Weights of a small transformer language model.
Size: 9 layers, width 768, MLP 4608 GELU, vocabulary 8192.
Training: a variant of Adam for these matrices, 901M tokens.
MLP neurons of a small language model. Each row is named by its layer, matrix (up: input weights; down: output weights) and neuron, and shows model dimensions 368-559. Each number is 128 + 32 x the weight over its row's rms, rounded and kept within 0 to 255. Numbers have three digits each.
Before each neuron's rows, "fires on" lists the tokens most often at its 100 highest values on Wikipedia text that the model never trained on.

fires on: ")", " of", " from"
L3.up488:143155138165142103154097113163168122113121103098064163191101126141134122166143080149124132065087070185107095118148171142140089108131131161134104112151150099141106164166110133127164105120212129139139177141112105160126138121190139123122132127114087063154140140109205139148224138168113148135109115125135110138136117136100143093074104180184168076197114086134158096156122118112097082172156188114154094132118142160147161085167129113103187145135119056133147163078182116095167140066100154138110128161130183153117135152199052122196130114172085087128112167110151155127086130149116096168
L3.down488:094108138130172150157125120119116167087067106080096180151123125172125159061113119106070123201146127104134140169052118121078095074190099091167112137136176140134107208123138109143145096151141096120132188144093115165112089119116126101135129134191081119156137093100107057117134176126113123093138181108124147165074102147041115120133197153076148123106088103137131091100038175136149125095158133133104124065113144111107150090116145101100107167135132176159143212143103098112110123110136084149056134112095106121122098104143095118158046145119143148073109102166122094136112147112129109130

fires on: "\n\n", " he"
L3.up3151:092077053183133117172149112089126116117112146085150166128108095108098121193122143145118169150167092078113113131132136158110100152082124154120108117170119091132118122108148114178173120097129108130115133091140057075114165162110154122107146138111088118089139081111072130140055145144070123139094165110102127100083126128131067132137105135145077168097121138101108122108127113193169124096191133148112095145163163129106133114133169117165112148047108136115137102124111105125118119125126164175109193151181130134149126146078202118137176132173115085131117128117130137132125167117111100125
L3.down3151:111135169156165139156123129121142151102170110110102089154093159151104158187095136139146109183174111129107186109185139169111096132116156084094114113161123112123127129131124048129105140069113084084140081139137104097091138154145189136171065104141101203032138089065108112148163150182172087167093165122129119159149137147108177159157122157114124084109070090104117097126115141135146135217131116131127124195158126154114142119137129104102141133137143178142131180112106133148143091114177125106098148067183151151111148134144103137142159104122138136148148135138133105139120128144123117103

fires on: " |", "|", ".", " other", ",", " Other"
L3.up2511:108178154100142106141142110159092116124097180150158143132162145147205118087098104056150108131064181121144141194122194127144070084068167205098112151170115130084172098122115101111122113134141109099137117052136162135200165110155133089150230153128097158141128149021109122144142110117099125112130127111152140105144175066186095088120104120069127137139148147163090163158177058120133119051093039128143086119144152167152105141144102126100168097147167158109126151102123102074159118086124091102085094079153126127174168129073145171087158102156129105076142112134133111071162092128130163135
L3.down2511:136140111166097146120079122097130089144063142133139095109140143098146152140090152114170120115166146120124183159133086139165186112094140134085191121145110146150121136180134179125089141148160073108129100175116148110116160145209141143097089099083057125141135159118139140131159124165116066142127115124078146115171166147130138129126140079084148101125088087097170159074111129116062216151133097136125174117083119100109226064053135156169120116120166135111147159093142118159229105082141116105120130108147100101135136174122116104096096135161139055111103148158120138157146155128162149157

fires on: " most", " any", " other", " or", " Other", " Ind"
L3.up1265:078146098128124124105171138188090146137086139090150156150154120154128177077089090138150095071161182091167104174122138162127060103123148153126137166129135102089176177082120140162088090100085162114104155068129131162100112158146140082144176150111097166170153130109136113111156135128105163125168123118114138098125149129144141023182145107102116081162088185157095169152142100096153192082197070109115082140142157174150162185171057131150132150182142131134103084112145165101100170133162114118100094107134100142173183167096113173150127102184068073090116104131104110095134152119094131190
L3.down1265:123142161161100138110140155118077129093084143145139111163163108136153122119121132061095111125094083142133073139128175159129058119151165143159125094173137135128105106200114123161127128113111082068149117159133100106046160119141142057108153101076100103170126216108130129138145120136118101171126165116167181087114164091104195107129133112113139051101100165139091145139129110100084102115132118111109154100118174119122130133117110139197119085082154159114100144208138140197104121130121130146172116160143119144112144090130194128174085113148153071073098095151106149134112112186132119109

fires on: " G", "\n\n", " +", " from", " of", " @"
L3.up4197:175116152100122156124162148061112089154037100171114186148134105149094120189125134168113121126128143130138107118114177082111144170131129157145134106097135107192165187107106099148125102120118086120138145142148163114137138165052097135114148116154057162147080137099088151149077176154083168139104137138152057114173129112112181074160143118148165110165120146133113134081128063115128102080124155088205135168164136152150182126149090151165116163146232101137133137138118164102159129145125054128080141152090122122153164106131113146124123158113050153074165054097158121177084093128097133168
L3.down4197:122050106082181157135091136144125100191156080182083148118132101137145118110105143116169169195114207125127099118092140140155092180126062121081135100113162078116140167087088176124161090091062110173120144154140091128100118120155142122118164085095081100199125102040124077122126147095153162092114149105038111100121139157149061152105071130146110161142136161181142141139149148058138143108183154131146128120109100105120117096130148105062156160111110163146094129122125121112156107103146125121134144108178161101099096146188139095137132121095151189191110153134140100144123118092174119116

fires on: ")", "N", "(", "°", "^", "{"
L3.up353:138082131079127104110095085114087103128144138137111127183120130126141164172177079116154068082140106127133108113134117106118127152126142140115077154134133094142146127095141078132136081230186142195149133139156119093105152121122084141128109117096068126147106148166189176121246123127061106153147109171162123112146119079123114131108128167137158100215103131175116145103098112140182151117201100104108135107176084146160124141178134122143086127149131158141151106121188169080144201119129090121135081145083187115167126099155093187122058091167065130094147074149127076144128121167076117162
L3.down353:106081165107173138096199163134115146108143103138137090119088166083118092047139153177184154139108154135180140085121132098091090171229105077104131133159149120176094138112106144158122127151136109092105135165086115167122167144116112144114072162097142153123086103117123093124107173075143161083135081149120153170103158159138038125128067105104140115155151163177085140169103157142089139113160129122138112144158100099129155148147178119082137114114127151139120142125119133116145109154133095124180183120146135088090118049143181070132147114160184189094151062181142141092113156121146086113

fires on: " |", "|", " ="
L3.up3529:117118182127102069129073150075138118200144128095215150184126182159101060083159102050122086118120114072147049132102125089120168165132188142066094172085217137203153181113121164124108117146088088125123158123159150189176140080183091119078158133166126134088087118155213155109070204123120158111072089145116138134117081148090100131169103174140181129165172160148090085124114086129152170086164143106125133130146086112129151105150141130126131115143128179173186133101112145085161146109122128136119082096174170110145156155150119185134110098154156114120122088162158115087135045160133138163
L3.down3529:128153075116077184164090084086085166158157167084048145129159140173112098093111129112120171183138222118112150065083153143106177157161168140123152079161171122095144090062149108130134155093138103117147155162222164147123123115123099099161107176084102169131147126182094131126156091132107129115090117125178145127094102154128091110162133091150159093112153103056116081089117114097172155124172172116138102172145123133149216188121105117159152115109126169196139114145124117135182183128123128108059145194118160050120159123125155146094124093135101167179093098137133130128125074100134160179

fires on: "\n\n"
L3.up408:095090076214102163149120066118141100141115132139160104164125129156108087197146142114184121144145118160129103146131134146135073230091102115115017098114122158104102136087131135122136136139112117172120159155123127129115105146126130069098116169115088057072110092138133141159040093124094108112114152123102126032132097123123109115221069124108142139147113132137112152166142123177196138127136141137127123162124220153111151130114128124174144151098108123129131075073112123069139138159127146150151147196219184129149140180171101114132102130126129089117112126137126132140129148120138118086
L3.down408:069116143134156149134106149123089112103140112152060167145125151149070124126143100191081104155111095112118145095132113173116105074126154107123181122168120129143112145108135132102115137065120092159145086147128078041044175125169124243169090097166152153041091097094117119149125170216210152140124121127112104144119136171161166125131152144122152092117038100109096110143149131150106191135163078126096143147163109165121158142161105117086131131087139146122101154114136139121136077094110150093112152071132126137095216101172079122119141151112153146138156182139137110105111128099082091059

fires on: "\n\n", "-", "|"
L3.up520:072088146124161153132084075105119078177122148110175140147117109110116099171144127125106132127148100089127040151103142126130102169076127115119121128157103127093092146123141156161104153110090126166144094108140115083158160144139118064093123139142167069104084159090119112149171123114090182097128147124159136111139135160118141069137110123114112130159150165163090080150209101150187107079168097142112109133137150120168147031120158096149144080081083140128104113094097135123099111126108140110128178146137120141126150154176115131160125095117109142109200164165157148105124164086196175120
L3.down520:118172146201178145154081094101122130145140131091103109153150141177111133140115127125136145150121121046136123127078116138100172103119178125135150077155121126107097099158145099063035155085087137148128110111166146028068132063168131171171132061122187123053123099094114085152146142123146146135105138086105135113169167191147175151113167125121151126128047129104096052103129135102132181138074152147136162152110120069134148157103124103118189119108132134103095151143124170155123129058128098118139132063166136146116137111141053155118148118124142171197210170131112139156121107145131136107

fires on: " |", " (", " ="
L3.up4255:120157163186115105114063177128162114190120121100154141125121154172108082122184110049142029114149084106146117138113131105115098143150162118084126132082185153170132167104079137075136132183118078195091196161162148112129087065146132090068159127129075102178115072161184174107096171123093142055095101085159133133135125086112083111092085197133140083138112143112125178167102112127155158096208082148123098128120170094110125133147104163148147156165169172226144114091122133079176131081118154142112094103106189116140177138125113179161139081185082125096144124114169105130150055158159111076
L3.down4255:162129179144088179169043071127135092180113166212093146126091128178135145114125124150145062205154123137107132125091139124132125113137174132158097103104174175042078113084113091150129185129150061094155097106128094143093147099162124137086106136117109107046132124180130090079104152115134168126148089102126101150098202148153139138077103098178114107131091123162093121088095075105129107167152118099168079113158064139091154122196114127163116120140111090143108082091176169171093157131099140119113129152145121078145106136126136108120060040163149146114121138115140151123125072142174117133

fires on: ")", " (", "E", "N", "}"
L3.up2009:109106126087100168129217141136087118096072163159127127246155167150131165183150084139149060075145082116072143173142144197129118135119160116127060147114141107181129173124159144137126197167131142169142097129106117129054094114147120128109117145094154157152091128141199127138163133178086090136104074117185127156191120092137130167089116113138134082121105185157116153112155091129116139116159156143150110151158097144148121079194139075161098121179111144142118033149158094127123114141115157125130122142095105139119146125203122160153139101115116133100131092127140087096130133139129053127
L3.down2009:116107124166169110126128127152091148088094083153125082111151192137139106111124135086086140167062216119157146131089114169098095112186074111150089153156121143140168066083114127170124079173139102122140072065170066124150114148103124103123091124135117081115177128152097128148130137117113139142161143163112165081118107102083108161117123177122109111093138125150128143163137183110148155081096094104147178129151124069124164155137072120149147078184062154155145116109091154078094153170164155095121107139043095137085094126161147124107078110207141118092136115136115131114096141107146149079

fires on: " by", " as", " in", " of", " from", " made"
L3.up477:167115115138124026132109173078133099153109131111112172155095060143106100102120113121100121126091113169164127185137157065111163111065118129176110122105140127157120081137147117135086090116147134166073226160117148173102116134136107071122163141054067152154144128155129154156160124152119064163163088142146112107163043077127179143090145114130124142150125128061157114147066097133166082071140173097157115104170143186137146091113154120141171162173138130119164117139111130131145143144150123088146063168172128133158206109193097137156103156128118110076170101119098141168112138160131091158
L3.down477:133065119154147169116092092109089162100076101133160121155152122155120123195189075130166162115153191113102142126095112074129058066172149159117162153063166114097176129126091138159112135149013114114156204123195129140087151112140120113163085113143092163201131181151170139104170152160114131125170142138145081112105158130128101097132093120113096160135138073137124161139128170079135184111135150157145131111151127150133131129133116082100088133136188156139103190102126154082137118112127086165111124119128118104181140068156175168113108130097093155162082102142114122135139095131090191173

fires on: " with", " as", " and", " in", " up", " through"
L3.up2131:086109124141150068114112134104155102141152157158090112151131051116118112079197124092143132126112160188101137134121095049143116172152172117135103160082128082140131070101152132093108120159198134190139173171146144105105145115083083112125094123046168159139115140100141125155154209171180104133144107133154138146146039091097152116141107139051168101160078127153096159133072124092132094109093143128152141064134098144151148164117113097172169129114132147255110148166120174087169211144154122136105143153167191130137087113140132150157045136134102140108199079138104156118142115135149136082
L3.down2131:139103141158126124155126090164065194154115152088135101060164098162132119144142127151105085138163138068130160136168195174133177142169071185115108060127142133079148135185138128113121162096108105080122106045084110079079149134138099101108042144162132080089141157116101149103144144091174148111099093094124060097097116133182129142116104114142083103102121135134104093169096093114124139131085191129118152144189183150125133079117084114094090117161093069087111124127160179158149089101137190112136155113133078138141091100173150099158138175134077176135149118130125130125102077087128112133

fires on: " |", "|"
L3.up1877:122087172182126181099110147120100070169136110157123134143093125159121111112121098074109089126098173075168119123104152115096057154098142146101138133148121098183144191060090117117148094081068155122133119140109071149109178114136111161114167100137085161152062153112202124094112155229139204109115098059181144171118135078098135109171101162167167143134117155152073141127123060147185143041174067164169101146172122102111135123156132162141098179090149150194132137116102135134164127145144190123152044136155119118121211157140093182153138105182111103093115143136207036063167098107155172094
L3.down1877:130116119168156139105130120126101131152100162159128124156072208160099153146153127138081131177133136132134143035000136122000107144124124109136099124120149113106104171136132120104109107203143170083146142145117118124112151130129134110151128148126133104148104154120126095106077157184144191096137073122128117120122121105143109128159118129099163144123105165129054131049094034086190124091127116026111124135179108093228161166133139131126145115115152144132130095158103110129125121097140117120137136140158171090125145134164110175143097046158108153059206132137167070123132122093123120132

fires on: ")", "\n\n", " (", ","
L3.up4501:141128165178135152153112106103164134140130123108167128190129143149111107115133114129140098118140115138107107125143075140153070141146141121105025181118163055121042128078105158103152101136148112196105154130123059109112143137070110105116160165142132075083174123133178161162109132130099184148079145087121152131119079145095139051154116112113146123133121221068115083119134127157173157096210135125112119134119145146140156137101143134156162178091177066097140066171103126137118161094133118122160138180150186115117157183148123125133170146073139119134125107167133127095096113160187151131
L3.down4501:089111117154170097126097144146132138145157110059126152113095175123128057090155141137134108186104159124150129136105097137112061092128175127120157069096122176139040137076177150139058110112105162135115055164158054079108123100148137131135146082129152078142178096017192144153184087121188131096190138124151096102206131155169137116112139075128187081090122126126076155111119147090069100078129142151112135133130147138136204141096121090079104142137148190133156142104120184140109084109137142173189141140152169150114105104133142157142166133091115138154219101164102105160086106123118138105